Weights of a small transformer language model: 9 heads of 64, untied embeddings.
MLP neurons of a small language model. Each row is named by its layer, matrix (gate and up: input weights; down: output weights) and neuron, and shows model dimensions 224-351. Each number is 50 + 15 x the weight over its row's rms, rounded and kept within 0 to 99. A neuron's up and down rows have the sign that makes its largest values positive.
After each neuron's rows is what it responds to, as a language model described it from the Wikipedia text at the highest values.

L6.gate964:52 25 48 46 42 62 47 18 58 66 73 73 41 31 44 52 35 37 48 45 37 55 40 59 50 45 73 61 59 55 39 49 48 51 35 26 35 56 67 37 99 61 41 30 72 55 75 32 52 37 46 72 33 47 44 44 42 72 29 77 50 49 42 67 47 21 35 04 84 50 57 28 61 74 69 65 60 71 46 08 52 74 19 11 58 66 34 47 52 83 58 47 20 18 46 36 35 41 55 57 58 70 53 29 57 22 40 32 53 42 63 53 32 74 34 61 64 38 54 51 29 68 33 74 36 35 21 16
L6.up964:34 68 56 38 41 83 47 12 57 76 30 60 53 48 39 65 72 42 55 62 38 55 42 26 50 62 55 49 67 50 55 32 49 44 61 66 25 44 27 77 42 59 57 33 17 59 58 50 62 27 29 60 43 51 51 71 52 55 58 41 52 56 70 83 62 34 52 30 64 48 76 65 51 38 66 38 49 55 48 53 46 52 43 44 66 36 36 33 67 69 42 29 51 61 44 65 35 37 53 30 49 62 37 35 33 77 28 68 66 34 48 62 48 35 54 52 31 56 21 42 70 46 58 70 62 51 32 47
L6.down964:52 47 51 60 69 66 36 31 30 62 42 35 29 45 46 75 62 69 80 36 57 19 47 34 45 80 59 36 67 58 47 37 62 56 50 54 33 48 29 63 52 52 21 33 30 46 54 58 52 15 43 26 52 75 48 24 61 56 42 28 62 39 68 36 56 34 59 65 45 67 58 87 81 65 48 47 37 34 30 36 68 49 52 28 38 33 62 30 49 68 67 49 52 71 45 45 63 47 41 60 56 50 53 58 42 42 43 51 82 65 51 31 60 71 46 49 26 55 59 85 40 44 75 41 48 67 62 24
Responds to: Tokens near the start of a new paragraph, sentence or table row: opening quotes after a line break, nouns right after his/the/a (career, name, tenure), and pipe cells.

L12.gate406:67 67 33 36 73 57 37 57 59 75 11 63 34 17 40 77 64 54 30 79 33 49 36 30 54 55 66 59 41 78 54 24 56 20 34 56 55 41 69 55 41 28 66 36 53 43 40 62 84 47 73 58 59 35 32 55 69 36 32 42 61 52 52 25 32 39 56 66 68 72 41 53 76 62 40 47 59 42 40 60 44 47 67 60 38 63 35 66 49 66 49 47 51 45 63 39 58 37 77 60 68 59 24 41 26 55 23 34 65 46 48 75 28 66 31 64 63 63 32 51 60 47 72 38 67 58 47 49
L12.up406:45 22 79 77 67 38 24 46 76 40 46 45 57 33 61 49 49 52 66 76 48 45 52 44 32 40 24 33 51 71 69 37 35 39 56 51 94 46 55 55 64 42 65 43 62 61 48 55 21 54 25 74 42 72 49 46 45 29 16 27 86 33 46 58 55 47 57 61 67 37 48 77 36 48 80 52 42 68 53 76 58 41 42 58 16 07 57 37 42 64 38 61 52 39 47 36 57 46 55 57 47 15 67 34 66 32 49 65 45 23 29 33 58 39 33 46 50 31 38 53 51 70 70 68 50 54 49 46
L12.down406:48 38 55 56 56 73 63 50 69 68 47 63 54 53 33 69 73 38 80 55 44 43 15 66 60 41 63 51 59 22 50 42 74 29 50 14 65 56 54 33 36 68 54 38 36 67 85 61 72 40 47 45 47 59 48 69 51 54 52 47 44 45 63 56 50 38 71 40 35 34 30 50 18 54 54 34 60 77 57 68 01 41 62 59 37 42 47 69 45 40 49 51 45 64 77 60 52 70 36 51 45 50 56 40 71 72 33 55 52 43 72 39 81 66 58 50 34 45 57 40 65 63 62 52 55 50 26 49
Responds to: Tokens that open a new block after tables or lists, like first table header cells (Pos, Party), === headings, and newlines before quotes.

L12.gate450:41 41 19 52 48 54 73 42 55 39 59 59 65 26 34 40 66 47 73 26 46 70 69 37 59 66 82 53 64 19 50 35 59 32 59 52 62 74 73 45 32 57 34 33 56 36 56 55 38 56 73 49 48 48 43 28 27 50 56 14 33 27 39 57 48 16 58 30 23 77 27 41 20 43 66 45 55 62 45 44 62 37 51 36 52 53 47 47 61 61 27 51 52 60 52 29 42 46 40 39 43 71 55 45 49 53 45 74 34 49 36 63 66 51 52 44 56 51 43 44 71 71 46 41 52 66 44 18
L12.up450:35 46 34 47 57 65 62 46 67 81 26 44 44 48 54 39 62 24 79 57 56 28 36 69 58 73 52 34 68 45 46 62 58 78 56 55 57 48 49 58 31 44 60 46 32 69 44 58 74 56 48 58 61 49 65 47 28 69 37 36 33 56 62 40 32 47 39 46 19 47 71 62 51 47 41 21 38 53 46 66 67 38 57 50 32 67 45 67 29 73 50 22 54 61 47 76 52 58 45 51 46 74 08 50 77 59 56 45 50 48 51 51 85 55 69 73 46 45 37 26 36 52 51 53 58 27 42 40
L12.down450:38 51 56 55 58 48 33 65 34 26 43 25 49 50 69 63 26 61 39 74 43 51 66 71 45 38 50 40 54 50 59 49 36 96 43 66 36 57 65 43 63 63 07 63 45 67 60 42 21 72 67 41 63 55 48 50 60 57 80 53 46 82 60 64 42 66 53 54 54 27 31 53 87 56 36 60 25 13 52 63 38 56 41 40 56 45 69 54 48 35 36 43 45 47 25 45 45 57 73 30 76 35 46 32 42 60 45 52 52 65 40 26 65 53 49 47 56 43 63 57 44 31 54 61 63 53 61 60
Responds to: The first token after a complete subject or name phrase, usually was or is ("Georgia is", "Flight 3456 was"), a comma, or a final name piece ("Freidig").